Weights of a small GPT-style language model, trained from scratch on English Wikipedia.
Size: 13 layers, width 192, 2 heads of 64, MLP 1152 tanh GELU, 7.65M parameters.
Architecture: learned positions, biases, tied embeddings.
Training: a variant of Muon for these matrices, 154M tokens, 9382 steps.
MLP neurons of a small language model. Each row is named by its layer, matrix (up: input weights) and neuron, and shows model dimensions 0-191. Each number is 128 + 32 x the weight over its row's rms, rounded and kept within 0 to 255. Numbers have three digits each.
After each neuron's rows, "fires on" lists the tokens most often at its 100 highest values on Wikipedia text that the model never trained on. A number after a token or word is its count.

L7.up763:155136122062125103100168098065192143083132137112175070126112128122114110108131109158124169078127102138121065095108159086137138115100143123095097103135129121135180099104135112077071137131090112160090117102212163093125164133121125134144133127144122195158124175123104134085119167130136163132137159141065186103098116154158128146034112148127134149173091153143120093092122119098059104103121102099174050143140160149108142177127172222162080162098116136173103192179120146086058120149133141125103153180132139128151164144091151101105171122140147189156116181074196119117133111129119132129
fires on: "ing" 54, "ide" 9, "ce" 7, "ate" 5, "gin" 4

L8.up647:105180150153108122159071117085188111118176155177153114066169143154159125100141119089141170131065134140126092140169146121173129111153116079106123136098112130122122115174156088121145179101063115115095106122056112082122136129177123147126154072135147139145064178102129159107130092106121185112094118193093088103130148100121172171029146152172133143177132108129112116146106053130044131116141124126120138130109141127133154147120135129128161171151134135164159092165187170073124080098099159158162121110095087191100177121114095089112142173177075137167128145115138049111071179143126125122
fires on: " |" 47, ":" 17, "," 15, "-" 6, " 19" 4

L8.up918:126126145155137102129155164146114144122115129102124129094148116112078177160127152118112184125162117160077155190047114144107093119181151093144097146116096180160115186136098169156110144067114125123092127159119176125152147194143159093141142142120147135128115125183148054204100158160163158147125133082116184072122102185119078057150163111142080148095161154148113123145101105122131137125111101164112102132122155115072103205111040126130121157135181148132137138149077124091127092129071196170094129088082119117125086131108141133162129082153175106186131152054094122138088172098157113071
fires on: "ar" 31, "t" 18, "an" 10, "at" 8, "d" 7, "l" 6

L2.up412:115140127103167118158093135071158110093102161108182165138167130140125155122123163118078107131185114122117145124150121145112113101081138076095053097103115116102134139105139117132130076094149125099159131180117124177028203135116182120182092165159109187100130144089139143095135119124167151153114101081255137115102091141095165131181105133100137137104146123054128165146140110094145184128121101136103176097162161064102135160144116089149073134142118136104130149128165133164106137132156111146112082081119199103119182111131123075092084119093120149179173134158156128088112135188122140138
fires on: "it" 28, "de" 12, "ade" 10, "st" 9, "se" 5, " Democratic" 4

L2.up610:145108124126097206168042174124121148119139167128122136130154118127140101112122165131134104154165081159155134092159069143116134178087165125140114126106191111139145157118149166150103183127156093081181124112118103120145139083158144129169164179181082065069043092133139148138103119129106113173133143091133179134136185107144121168111141103148138202123127135153082114126089141130129170087072143152120150084051132137085050085115157124138062101090158156110095090109069103105173135135107145136151180137144131210157189131136084126184124117126120089093111152141145129105156103085146113188
fires on: "mer" 15, " Ni" 15, "nd" 9, "mm" 7, "led" 6

L2.up946:072118137098171123126127164104164142146136102155112128165122164135149164190126154177138122100143125111099122153118165074164137027164161100103075158132150136152135119084085101112143156134096142114141151180117139135143078110160112131094149089097122130182139084105154082107135110107131121159129141157092100155190112103103102110164078142111131184128080061135142142141131164141103108110161165145071211109181086073115188120108144084132117140154122136169108153140065134075096108085149123077110148100115131144212170102053203131121095119073175166147148195100107134155157131178129080109
fires on: "av" 27, " st" 27, "oc" 13, "ec" 8, "^{" 5

L2.up580:140158185162166119104187090125128170088111163133135120131136136105074140152037095142053124098185118052080135103118140179131118153107121165174154147097110122163160151148145118067111082137157123147098153165153128118118119156141118129124127124075056129093081157065149138098169151129155145155118121106074088100105127155155180127094161155157122151189139102064152080140074117113137140058126135124198152120159207111212122114065112110177195084144145113090193121143144098116142171091130133137097150136175095092118144147086161111164082120157144126129148132122155133142106122145174130128
fires on: "ra" 22, " public" 9, " 18" 9, " Bra" 7, " national" 6

L7.up692:147171125139147123152134050193148113103100126126155083136133149103129130173110135129099186093191159144060133110146113109143105111206114145179137130104110146182105080128069111136117122133141117135140136127130160116132119167166087113156102181122134138124116141119139123084087103087140142132091078135188146130147120088112117092017127118179126147111173085163139081130087077122085135118141142092148169111168135126122118144137117095144120130118150186090193145175166108116162157160113053096042159164116201168145195114105118092122079145135074150119084114164142173107097149154091202162
fires on: "\n" 43, " of" 11, "The" 9, "==" 9, "=" 8, "er" 5

L8.up461:106169131144108155154162141107101195129166128071127121088078124162096111155149102069153173079102139092093173106215154123079167129136167113079145149138157119095149158097108161078155156114111124126095165098125100154113116109128136098196156162195069141209069155115077102124196135094104121081081160129095152145130114129097151085070153122122196106136129115127127139151128154129097103127100116073115169118099121157141192133187122168068139120129142102158143128097198148104161185167164090118122124115156154161132110082159128058130093137093142116141097120154165189103096160105159105096
fires on: "\"" 33, "ly" 16, "y" 11, " Australia" 7, " later" 6, "ally" 6

L2.up190:145123143106146139196137129136133101101106127132106117149175109141174141116124152170159136165081146064097097150118087119089187158123082161045165163156120123161100160168133137191118133156122131155089133147140141101131125122082165179161144129103116062114139115075119151126193100078193148139187110134086039107097106089112059061078145166193126118111096166122149154110139160164147187144148138066103170122099081095135137136159175084108093079162142112193130128119124105135118124098125203078135140132075141137126125123152071112057132138120116161107116129125108131164129169132116056129
fires on: "i" 33, "}" 13, "x" 9, "ie" 6, "ium" 5

L6.up165:156122157131124148196100160123141141134139068143157164140136160165185215123184049068090127091139080077100110162143147113100134145179137088096128119108062074133087152135125151161062104132160149118146171157113143163105147097117114131146089113149085142152145161103136093136109169110149164132089167153089112136124116186111134159121111113149146171126103106066108132161128143137187172177118113140168142135162127146174123158108134135168142065125073105153112075136128099057096133144169155137157139153086072056147139102072093135069170133141085156055110063109107198151110128124119116124
fires on: "s" 28, "c" 10, "ci" 10, "is" 5, " " 5, "A" 5

L5.up813:181091093074099134133093139106105117132117151176151098178133140092152133117077090181083138208116140104124141156161097124132091183168128163073071129161086156148121156191112129150099135146089116161072094152142106098154182110155170088102156175102113043155151171111092143165097155081120105162166171128137097162138127112126131103083153145107107173118132124168160124130127128136096104110109138058054149132188135117134104187091122134101171107168160073124134071151153102169105155062107097169157113143088171168146144113139088072145088148100126144124115127150110164195086193094111113131
fires on: "i" 36, "u" 10, "e" 8, "ie" 6

L9.up674:107154140128151165111150169155143136123136125107103107144134129069157108085109129175148127143143101110138132163136150114135161188167161085129226136067113127148049105115087175131160125154193091139132094154153100138115162147095173066083100089175173162132111155087218122154132161148076109088105151158126121133098119121143122112128114096165117136135158138107108071155159096077130098135088135138132159141102151151041147115123182075120106100110177136106148121166109118124141131122164129192125150112143153113203123109101211088057074127106173082125086095128179122079115084106110077085
fires on: " tr" 24, " pro" 9, "me" 7, "br" 6, " me" 6, "em" 5

L8.up844:091147092101150110139150173151141124096151135152166108130108138135145141107154094121120120066188113171177132133101134169119148170187180095130122163134108101212160072090159059142124166118173179121168139117156079185129103104124121136100127129126105135154131078099144147082123079126117170114152137148112122092114156127117181079091092172097165167102093073142111142076063155109138092130123097143069110053096205158139156145166181115106091150162096162089150130123125121058125111129149108092055146118129196135163149109125105120124087130136119170205115142151099136075108179135183095084
fires on: " b" 52, " g" 26, " h" 7, " until" 5

L8.up179:135112065130132110136117170101177136087173142030137149153134105131111163081158092118080167112123160129120145120061131163171075144098080085131156135110110140143125133133155142127129144137128127169185137157124147160115173161125106103177116154146118138101102096137133114131125136127102146105116114135130154133088060075147084058144086131103121123150138095121148134121124112142105183167154142147169121162140167055157100167123165116088109061090183182114165148120082156113181137161151079161217073098129191115181191125103140041141106146125117138179106151061147114109093049137111098150
fires on: "t" 15, " St" 15, "it" 15, "m" 11, "st" 10, "p" 9

L5.up874:141123091137128088158098114072148115092106134143185101150099119142132177134106118134158114203181134103142155157115151160152146129127129045132130176196092121157207129111211154131093111144143122130148068117103150112113120147105113130125125093129188153099121124096123113101111065100136103106162157133139103098202126140108075126120113132123100156140100102179167131146126147100156137162146146154095138155152129064151136110102028155185168125167105148178143086058055166086124119136106127135133117144145166056063158103074135150087139149138085052111214153105144150092140122123103109145
fires on: "d" 24, "s" 15, "w" 11, "ven" 10, "nd" 5

L2.up1114:114145183150175088123094164156141138106119117142161110143132145205128138185163104175114154160095143091102118188134097161131125132137133168055115135048096230079170131123132106106139059079149128155112151071123099168125052107117148151076125176181136147158160148062142122161148111169165114123082107159142141126131125059093164149104121127148162153145136136137172135143124137147137162136100106102148165015118173113108136168123157127144045144136110170155136160154094137083128123109139133146143075133067053113143107105135113139118144154115105113124105127064144139137080152174169106123
fires on: "-" 46, ":" 31, " |" 11, "th" 5, "." 4

L5.up410:088177108100121117149139126171151135163154125145162155177168150137148201108151123146084090204200127120096116122105140164130146131081176136122146155125075108072153164184148068090119131192098153117075076104104133153103102096119111087194089175173093124131072091181082114087134078189066228136127093159133149110112080113157123155098113131126089096127121143124088122140147166160129142078134182147119132107116154188101130076113113102139152059140145117127113139129072136157125120144179158127129122136152120086086144133130124156135091158051153074084075092124158142111133160116134130130
fires on: "y" 35, "i" 15, "en" 9, "to" 6, "io" 5

L9.up1039:094152132106138103121146146127078114136152103186156091155121074088134105089064142141133157119103207112173173136132098128208144198163170141157075123151116108129105170122138101083097120115092144106129184144126137138141168128158128118126113150134101124138070163179121148132090105169158121174145110138091146119170184167122139144132102156180127086075166118108141143105089123139095102166110098131171168095128136173128123180113092128128142117103092137055102097176119144110125074103143175058114089220204126153112133123140086161023100130124080079120121124137154149115091103118210129131
fires on: "ver" 13, "ed" 9, "ce" 9, "k" 8, "e" 7, "x" 6

L7.up1085:143183121126159113138130133146127102086126122135197171116114181100158122044163140188095131118138144110110118143107115166130139128159132111112116103167121167207093176156166068163119198119120096060116164124111152168152130148062147127180156097106067106088146120148157165152129091121130097101104137144149084122146145139147120162102101137084128097120129138108079174140082151204064153146082118132125123084081188095097093150103133145141098123134126130120131194115162084142097158106204131158157112151135193115122129083118072115151071128119145132114075159080076201073108182124126076102
fires on: " g" 38, " G" 20, " b" 8, "cent" 7, " 3" 4, " 2" 4

L5.up78:123129164162113165195154119115107165111123109162192082132128171100156194145139151040140147090170120095114122106132118165188126104199160145171156177085126157121107123105114122105102128088119156159174169093032124124128128101123150176142148120053107128123138181102066131142162121137163147138129092143119129139120125084103100154111104128176152139107105093126147117179082089161107124120090116171062143097139150115174159100166170096057121171151115128081110136132160182108166064095156128087167151133092158120175207090092095166109109121113159130127099133136129104109033094137116110103
fires on: " 19" 42, " |" 19, " (19" 11, " had" 7, "is" 6, " wrote" 5

L8.up378:118119128132111159138144143119117105136164159165157137140108138184106128132138121183090119089128131115123091149200103157053117146131153075140135174160103207114137150132094134137101129164191138104156109163106149110136092050156108111143129190142059140121099141099140106150095096152166073124106130073133154140137137102152130117187102175120117174146177176123151161122037135058137166110121133128102160133145149099079108074115127154082054059127100147135151175121163074174112100136179157115131098067043137139137117176153156112105136140132143180141135094137178037101074135140109125135
fires on: "it" 19, "ad" 17, "st" 10, "t" 9, "n" 8, "ct" 6

L5.up18:129088108110103162051111127121158145144137107117154127161145029137144139104116140116128152203170068133147171113106153202159118121143094124146155135130104184186125118148127093121139136136069132122142205158140143124151102181105131164133119111122101038123158166185151113155144128103078163158083079129080174133111132053138107134152086166127084113042091143143109125144157130161138096137079134110140116150216148072080107106061076163108129134166150168157137176103125117089149153102149073129083119163080157159169155112156125095115105158126104095187139121125142094095155099139131138140
fires on: "n" 34, "d" 17, "es" 9, "le" 7, "ni" 5, "en" 5

L7.up447:120111140133082174154142116162144094158170133085132173131102144136133115133081068088172142151176077125099163095109148070179120121106147122145108128118117182167070169113133149109104072136115106105172076102114167179160116116085162088139098092098103079189134142131161129106102167156138089140118139052112127114125250123144137075145140129157153175179118095153165165077147132132135143039122135136145131155106120118181094101137123126053108105083099128154126163165075151137167169134106133149109135165117183154112152180145104162114119094085113136123155143109098110069164059134107196145
fires on: "it" 30, "ic" 18, "t" 14, "ten" 8, "fe" 8, " addition" 4

L8.up218:148118117158110129133157169158122117075180151115142148067139087118135131120185124172079116094117078103105144142117142168116164155087154093122038126088098080167159142098132183194098157148172143171138179150119149118142114108158179137167126124114106114121152197130101130153110151114142121174082127111087120118145129135159132183060169182136134145081118154119172128119139076063151119123104131105122158054111188144154168151137179063068104104099138124053107101122135067132119119170094117071185196105194124092136110103172117098124154133120119163146143153102125083057159091132114128148
fires on: " T" 67, "cent" 16, "T" 9

L7.up484:092157215148117123154137108188141092060126142174117145085128106130162113130178090137130156174146148174115098174119082140135130126198154165147122156114098129105135138094086073123163161120130118145167121150119131129174139104127141088132124115142105132142092107091187091153156109059126135135124163152104130149140148103143177178057140113156148065162099147151125085125084081174115133121143113141147230052135144114147109107158123144152131124140114158037144140142116156092132105092048124170097094163123087121158149055125160088096104101120089135129156151081168091099040175127127152176
fires on: "|" 56, "=" 18, ":" 8, "-" 8, "\n" 5

L6.up329:122174117072166164183170216130127099140127109133139176180156136102124103119063032095095193179112095072145153186110154110168160161074168137157101088129141174156057138107147119158076138104144118058136146117112122135099119115112160134134058121171184082163098097148111106162155194130107163156129156125125145077166111080160137119109136096156162140176168103153128097102155155142141123140156097089109101175177102144135136143125144123103094123117176131147119123178130146111092067148148115144080108090119096128158187188133119078102077133084172144148128141091121111118099121090077132136
fires on: "it" 34, "ic" 10, "er" 8, "te" 6, "il" 6, "ed" 6

L8.up166:113106107131154152143129181097108127085140204088124133083164157114101159099144147141163118180101163179083197150078072128142139108117102065114092150103103117095107094156173171146121138118112116165168192166149129113105138158151214181143129102054173140111089067137107076158109124132132130074148206114162092079146123112123179122123114185142082128144135146125178109101172159170099160043152096167123126129131157181136129102117131111115142169184119112114125115107112168109101107138109147082106127104117140124058153146048111099148153114170073132185129124139105179128119132114121186092
fires on: "d" 21, " Ma" 15, " to" 14, " New" 7, " and" 6, "b" 6

L2.up731:177069074123142119161103126161160139122146107075102139161101142078187104154114152135179104108141136069085102125121117145101104139106138153125138109176097130139153116081128202131121126175135173099130119133150045071153120145091106098103114181132124129103132156118140092119060102124155121144085119159049173092119184151162157127142170123145200230143123146144108151122151116104130136087120081132115091088136139099125107098048158098134124042160147186155136160185138109154133051151158179086105087143153071123154122123140088141127127169113159115185121200102130149151143109119158118142
fires on: "ation" 31, "ning" 10, "ing" 9, "na" 9, "ating" 9, "at" 8

L5.up1056:096075118156093215157096189128114137125184139148116116094101173147129186071162156094151105058155048106203100087061141108162215145112149139138125122073081134092142095096096138129131112140148176140180169134115118147121104152151132110187132163135132118116124183102144154112202119116143132181183102098120115095111136162109126151086107143130073084122126119120141119067115132144091107131155078163150124167152126126119163127153132152079122137147163093100107074103100157158061137136121124085189104093145189118115140121085148146175134098106151126152087135139082171170093157080147102080
fires on: " " 27, " /" 12, " (" 9, " –" 9, "," 8

L9.up786:104130164140136111131124143188097056092159177170124121103140144138164122105148124098190165112159050146099123080095116121129146135111196111121080087115123100136095165154138106185100140145154144132128087182151152173145109120105166169094096086135094125114166152162106140168081100215136109124153112136117110136134187109174119152120070133168140189085100092051140188126151066068099126100088122124128149154100158134027132100136165113129092133152138091042097211145096111154143141140112156149141157155156135093143112195127132120155136146172121119179147118150165104086127098154123104104
fires on: " T" 72, " p" 14, "n" 5

L7.up874:101094112112147151115188141085097197142155052103137144110096109141070066178168091090186146105132166126102129072203142103120153099145102125130140173113160109132078137167156114180137191125104114140132208095110134168128117133136098124215099117211109160176150164107081136103085184073096123155107077120117105097090139117070130084137104132099184121112090124140060101128150163110121105114135149134099160152131105120126114139198119206065128125103101127144150109148165124136115161153148132073142142121138134114148133122174140134155062189090069140131101096149141118156118128169108117137
fires on: " Australia" 17, " France" 11, " Russia" 6, "y" 6, " States" 6, "ia" 6

L6.up724:131103154118113147147140113153163162095145146192151165134054095115201106115075136099099114152111113106148095127078126144132170152094114104110138091160131121151109120100057067133151125077134085127165182179089158179110097147147145084115194105149117162084120111125109117120102137155126192119107113196139144154066060123124130162157185104124084119107121155164050116142122114044111121096106175110140161169136128154079108166123214104106190100095153186142161166167136172155130159117137104115127155176118135109112115096154168160129078098127173060110128096157109152137179100096156151106
fires on: "em" 36, "m" 31, " m" 7, "ch" 6, "br" 4, "w" 4

L2.up965:126131160079113099095164128115168158161142160121054202117107110143140174097121102188144078163124132077155135111113110146137059127145156183179154155114088156146124135136180113116123070179135108130161181125165214104159184121130165109141168113141133098131137202156103140100175079096090116104133135133138125123112160072124120077161133108119187159136141114091147113150139062136075196103142087142143098034147085133166113076153198176085081117100115153089148113143130112170126124100107100086159116145153131115083107110167141121132115125093160099110124120105094138115179046144138167100
fires on: "\n" 90, ")" 6

L5.up702:115031148154179131158111152120166112108163144093127100174116082139112195104118136107115173111107140131103135119170118121154111127139111158153144133121120128127086143133145131131103145118096149079178067065179108161103186110115114090169123097146105155208162123129161099164078116125104130081140121132183109158176126104114129134134086150131124114149177179140130144110198138111134120125164145121185164111113146132105104075089111119163133051134119120132157097111079150117126055170183184141219117182183103096204121129040082175085141168113092147072107090126134110084127104127125154119
fires on: "ci" 21, "p" 10, "wi" 8, "c" 7, "ph" 6, "ine" 6

L7.up471:104138100151117140100115119097105124166080137156213150148085100116094044117086093160162152114062187152075129144168098144108165073133116159106096099138119125118126043110133156099081150138168071108143151139121137107177113082140111173153091197140125128170111181138124100057156128078109132093168164164123108113100167126108158108119143173062159142136071160192166154134135101106088154067145096077154111115119147147140114181149144185140182109123094131097108165155111210143136137115131109178145126152123130098110184141140175107167109128047168069129100130113125144147152114109130138134
fires on: "s" 41, "n" 10, "ron" 5, " year" 5

L8.up664:076165153101153117128079152111163135112102157149168124147135137087109117142110119136178108126073122104156142214065169120060139153147103080098072125115162149101136124169129090156109193090110191124114113137175122093156136176147085137190143152169192131155080095147153162175145146084126108151163090152169112094137109112071144132142112161101099099104101127128134172072156132134074140118146056156129103096087184103093156138111130113138182197129131167138137201104078144135082076142175148101143079107138102118125157126109158139192129106165171126067165105099114156148103080108126064132
fires on: " and" 19, " to" 17, "," 15, "-" 9, "go" 7, "t" 4

L7.up915:108137131173076136183148140014199173123150130121111143156125157149121110164154106124114185088097074119141112129072093117088115106134110114106173096132107131173134155142093143144083152160087133126124132160113148159157147142108119155116180194086123198070098159110083154186107143104160137129106168125139164090169137134144104135122094086203098114121037110136139169141072136142170172135079118143141173174143126129133143144142105115108056112152114083152185101095143135131179124118152124156089134127094102106111176176119047122102086144090119139096176161086086072128082126158166143114
fires on: "t" 15, "z" 14, "it" 13, "v" 7, "e" 6

L7.up959:106155180060166117132154095104131134150141089138088097182101129162138157116113114143151083128137160079096160126143112091166138110152165137132190158151138155136114071089114103139177161078116197134049120144107101164057157121099155100105173119117102172183107128161096149139135181102135113164161165168148120161154128184139117133132084159209116139162136146170096126131146100076161085092101137084107142127084076121091122162106093124098089144215112153073141202133148095112163129077139158099106168123074152139139109144129131098162087112105041137150099137134104128123146107209099121086
fires on: "ha" 17, "e" 10, "al" 7, "in" 6, "or" 6, "i" 5

L5.up1113:158168111050118152151157128129083165152119161120121151148127130165137095105147081125149087106192133170124186100116118092163164118115144043171137188123099107130072160141141140142131115138118053105096169119109053150162148161152191193127123100138159129098199089124110093103161170138104079056130139112121150102167092122139134109120122134134162087159140160123072081095062135168154082138140187175111166175075134129120137128114133147100079154186118141082128183152135134093188180123156106106093059145152110098127088129109176163141142114129155125137084125061108113146143140096157144086
fires on: "ig" 27, "lu" 19, "equ" 7, "und" 7, "ci" 7

L5.up821:106085168118127201094155173104136105138166142178122126149126136189096146095089121133126164091180112170112114195096144169139170110089075092146136138154058196113123187110085138136101079105093127108116094119109137173095088140129124100143121154136127148119122091168117116141161146137156111126123116126180116121206145120123078146176060135084122177068131106126130125160155172144162128136204102066118137116091064148078112155082112082169091096120092151198135168132133128094111160060127076115083122147104149163167106091118118090090145178166126086204093118102112146124145166158114106127
fires on: "ed" 25, " " 10, "es" 9, "ment" 9, "cu" 8

L6.up261:126138142126152143148112124098233115173130123099099126111059196147174124176116141103108121050111137129095132143106102085107143146126161126092151098133116074163173165165122107181128066097145112126093131113184182121148054121137106077131070161105122103143152145180124144169071157111113099137127105094101100116166138173083153124105123130171111164161112163133150191147131176107112119088114091190115067179113100132187082105072073104139144124173134112118133208179139106149128135139182162092118155123130134155130142077194165108086096179075103136136095117114071122142111150097128148138
fires on: "t" 51, "and" 12, "id" 9, "at" 6, "la" 5

L6.up1057:133165164120127143088138132105155117087175134159146105110095101066106119150086105133142143129098106142164147119144172114113126112093160078091107172063059123122137112117207106071135173190063117114172123080208108130120108139144142196145129079115166128116185144172104153117142113122147140116104069130109157123154105152131122098107108173142143117121142178143163161128163137146145130120146164077141068166128154103157103149172095124138155097161128186151050112058112196142090143190167150149095145161127100141135115097045139124084127134144133150137144133102121089069066066097066152179
fires on: "ce" 20, "ning" 11, " time" 11, "ing" 8, "ide" 7, "ring" 5

L8.up300:104107185080180125123131096210112130117079152125116110190086158131132169108155100154150115103102118164162164156070119133169091118128151115135101155092077096113121140114130084158163200107080182117133063120117123148088077129126136145168145120170168122170124124101122109161129163165162176168082102122163094121192138127086098155129100147142149099101119122085109139071143183064097115157163084108138162125085120085214129168091135095128151134128067127075165226170190143119104085148105101122109111132105089167108146170095145127151161083139138129140121069119122143132118093158146074170
fires on: "-" 42, " c" 13, "go" 6, "va" 4, "app" 4

L5.up739:133166122108131178165105157107177104119107125128127145104102193130112174088116108081185111124110084152126130167128160150123114142112132103115135162096133104085106107072062091102127105124150121103155116168156086095133067119128163131179185120041089176125188161143134208121135159101135158150141143083169095113143221122150118173147126174040163133085099105139100124103136189155103109098181085153118179125097102204167153109116154085100147183139094142131072102131136128117101088079126116165133122125139151125098149110094133172145181147137175113107102129144119135115053169162143108064
fires on: " –" 19, " (" 17, " /" 13, " won" 5

L5.up173:159057149095132121124164096078160178153133133121161108150115077163117101149117160084119124203090103102105117096140084143133150094141089114122091141159129145113083126109122144148103158082131135146147112198120135093133128129128123080142112068132174099183153123132152122113123140142158084087125112147144153092109095109097118123202142168101113124129121109076148132143225116117115153155094160176110167160131170137154152158163139154145143166113070098192158097117079144150137126142103106103131131197126130116084163138096120110102164202085196110078204098152091135109179100006065123138
fires on: "d" 49, "s" 33, "S" 9

L5.up56:161132113098090111229110152164121160133149075109088137115137150119203078117114133117121154121070101098095104170113105191123098144125089184152133128135171145148105125143149065100113164184153194104108092123148128112167133092116132130084098113160134136070128078149112173168105167146156109202164101102079182081146170090127059176129082140118115067164094144137095131107127118166146226136126097124100128156160143185156176138114131121105122097116135080131137159088155131150114108109163143166122177157171054156137127162105129149065063109096143096127127098131104146125099144118142114069
fires on: "\n" 25, "e" 23, "it" 12, "ate" 9, "one" 8, "ri" 6

L2.up1061:139155150112153059143168078100149102121158127083140154097105142112111170116101101123067095121114118075160090080127091163163121136136192164161099109092142131114189151121171110132100114158143102120156176157110142104139120141101162114142170117162138091167162194133075172091127129089085185142105128130112098153057112103127163077167170149127145115153113090041156102166138045078116139146175130191149131169197140107129084188157143169123103104100114125108107137099189129135131153091107065117107113127173116121116159088124128122170212120130148063088177074141151139093169090138142132136
fires on: "\n" 45, ")" 11, " is" 9, " 19" 6, " by" 4

L6.up1005:146045170117135154118164091116177056118118137109137135117087144149109141144160168130128146131129146087105099111094132140081175122110087155120074155128165112072113158198063050130098168166123105126066112148111139135085137084151193154136141165123153087176151152127084143143136124178123111169135147153181097153111145153069078118152139126117136164201070110076058128102147068114136150148102057195176126088118124182086096166126162183133098171143130149139090130170116168121124142106145092082119121100103126072161075112163154109161142173101106148134111116157097149143173113160132140093
fires on: "ch" 30, "\n" 30, "er" 10, " by" 10, "mon" 4, "out" 4

L9.up921:128155198191122146115130141180093097092083111136114035112075124095125194103121103186141104145130126181116108169088097106155121115111152136133167098125131146089149204078099115128137113088104128128125118130146077168143121111101071128113121136140139123132156139127149150145102176139161179146135142134096135140092173132171165139154121103137128131105132178112143121064087150107143115089142155078108163064160155043125142117203149186065125132162143137114178143166134146120134095108135097162177078158103190132138106143141153127160125166154116061094086117093099125143015175120193143092
fires on: "-" 52, ":" 11, "|" 9, " " 7, " Al" 6, ";" 5

L6.up1108:127131122068143093119126092151110143159165173182113147171182102113186155123167108105159169095169163093091161139138048116133150165125111085138165138155095133183097182130097085152127096099116126133139118108087145150122122091110204162128167130102032135082136130143096099146107090148121182175190119097102111135220124132089124145172151078101154118109128124079120131131086104101119093133087115154128198160092184189169093115095145155042134120148160074106151131102116132139128163143109109105167097183164144034129149112111149140063130117138185133148144124133104116133133130130151100105
fires on: " (19" 46, "ci" 12, "pen" 10, "pr" 8, " 19" 6, "equ" 4

L2.up784:151144117120094150144145104105133137165118125162169121108055136108178072157180137148160120148145096094093095143111140104074142118180100187127141114122101122049076107122109090115139087157099112117140109109213144159181156110062116111136104086190128097137135178164145144158038106113144102100135138088120142095143123121115142124161189171124159128157096142161117190120163105145121102046090142128110151066150151124086077122186111137082153099114150110195052137080122087157138092175117127159126188135150172141116138164106090142092185153089137133113132187103142086085108170142122096148
fires on: "n" 23, "t" 11, "y" 7, "ten" 5, "ner" 5

L8.up350:102112135108170127166083072146124153129123076143158094092103074114139061169105091128146134181118115120169190150149140170180144046079118195147116153150069159165137060120104161135087096189121074171151165144120132157094114091161175130046151098169164109082165133097147121180140103103111123167073135137178175132133146121119124128132085119156113118145109165178123124156113154149099150092128148181097128160139120118123128117142131102080124111121046069170061122150109166131144098111111118099215126159133097137122143155128118111078116148133080116151199130144102130155151144111173193144
fires on: "ent" 22, " are" 9, "ant" 8, "ig" 8, "ult" 7

L2.up1027:102152102137159162108131154113131106081062131169156136122087143131147148146125065101163131127096138180142128156132134147016076129161188102186132170153147115159144102144105127131191174116126087087107094159091123127146137152153120099101142109120139143120138207158117156185139168153201169110191148079099081135132128074176132132181118164112170124126141139115071121068143150138094124115103117047113106109102180134113124089078100133098158141144122124146112192084068100115144131162118150119118145090171168082146182153130113152167101105120100095129109099160068168127041110134112116073
fires on: " that" 61, " to" 10, " and" 10

L7.up680:061148136108138094164173104132071176109145128099126167127102122142147075121171111093132127088089172109111117120099176120125132125086115086119135130067138172165068137125132185101131114174166133137100145137088116123249106099135129079116112129143147114071122089178087148174162135165127099061083134172049137132199099116087081135102131125127140145119091125156104167159141158150124151143152150178129160192113119149121152108139179093134136133106216180127117129139111161105086130123126104169141187091117108141134114116154141140079056138160101073174121090210097138102154128078115092123
fires on: "t" 17, " place" 12, "put" 7, "w" 6, " part" 5, "et" 5

L7.up228:072140114050140154094142122090090114146164121135145147203090144113096141081070133134110141142160148164117125202131104143122069104102157114128115112174159136070108120084093161102175144169140151142126169133083145119087151091124113142176119213107166195125088118108161102130150159098083087145151144105206152063132143155143142084136134098168137118113127124117178111103104101169155113127143094186084090066180157084178092115105126142139084143077136159107106172152128132130175105106101114141079116102125168050114138168183155085117131081144146144159153103079103126111129157108197167092
fires on: "st" 41, " of" 13, "it" 6, "n" 5

L2.up806:129140201089088035122146110094174091147126127101156171113105170138080152095123122160146148084222113110102121097104124138122138089133189162151120155108090119093226129103092106106117165110103107182144135147062191076079097116120202125158141132112090116184141200186077183137174131115089150119119154120135124144118145123124119097146092096113147135135108090111078126145104092116104094142132086154099125078175149109144051107177210156114094122149103135149122129120134114108164147101136113085151108156145198115111096127137157175139142115089134071103169150116116131138147113193122147111
fires on: "\n" 83

L9.up37:166133112097178146144146137086134121176129133131128133143092083060197141178162153119170141084105188110082147123130164135131177159135172083171128110077121198168114178101112153124150092115147169152075153094118127081198088150119074147140097146056122095088104151170115068172149115135114114123099122117092148129107134158094169101103129123102093137169126147153134150177141088102092141127118134157109147144174158091145098099048105142107156115136154221081166140135098117099128111129141169140113197114078090192167101088135129115114072149088139122160122189123120128110060154082168103102
fires on: "t" 68, "at" 15, "i" 4

L9.up893:115099168092190136136180121093160145184175100190175170191102080087112164079117082106150105122166093143134115165095120115137168140174111074091115122105087139158117127136119098108120097149115117117110145170114146146162187140133140081148164074109028165124101163126122135115146133182123184136107109143160169116148153150152100135117158174190045149143096131187152064109135165121134180162135112068136161117148134132144119166088082125116116106149067124121147138156091119144126103097180083093064209175095116155108126080147127101113065119132088103160121143139130146066124098092132151129
fires on: "ed" 16, "es" 14, "n" 14, "e" 11, "em" 9, "in" 5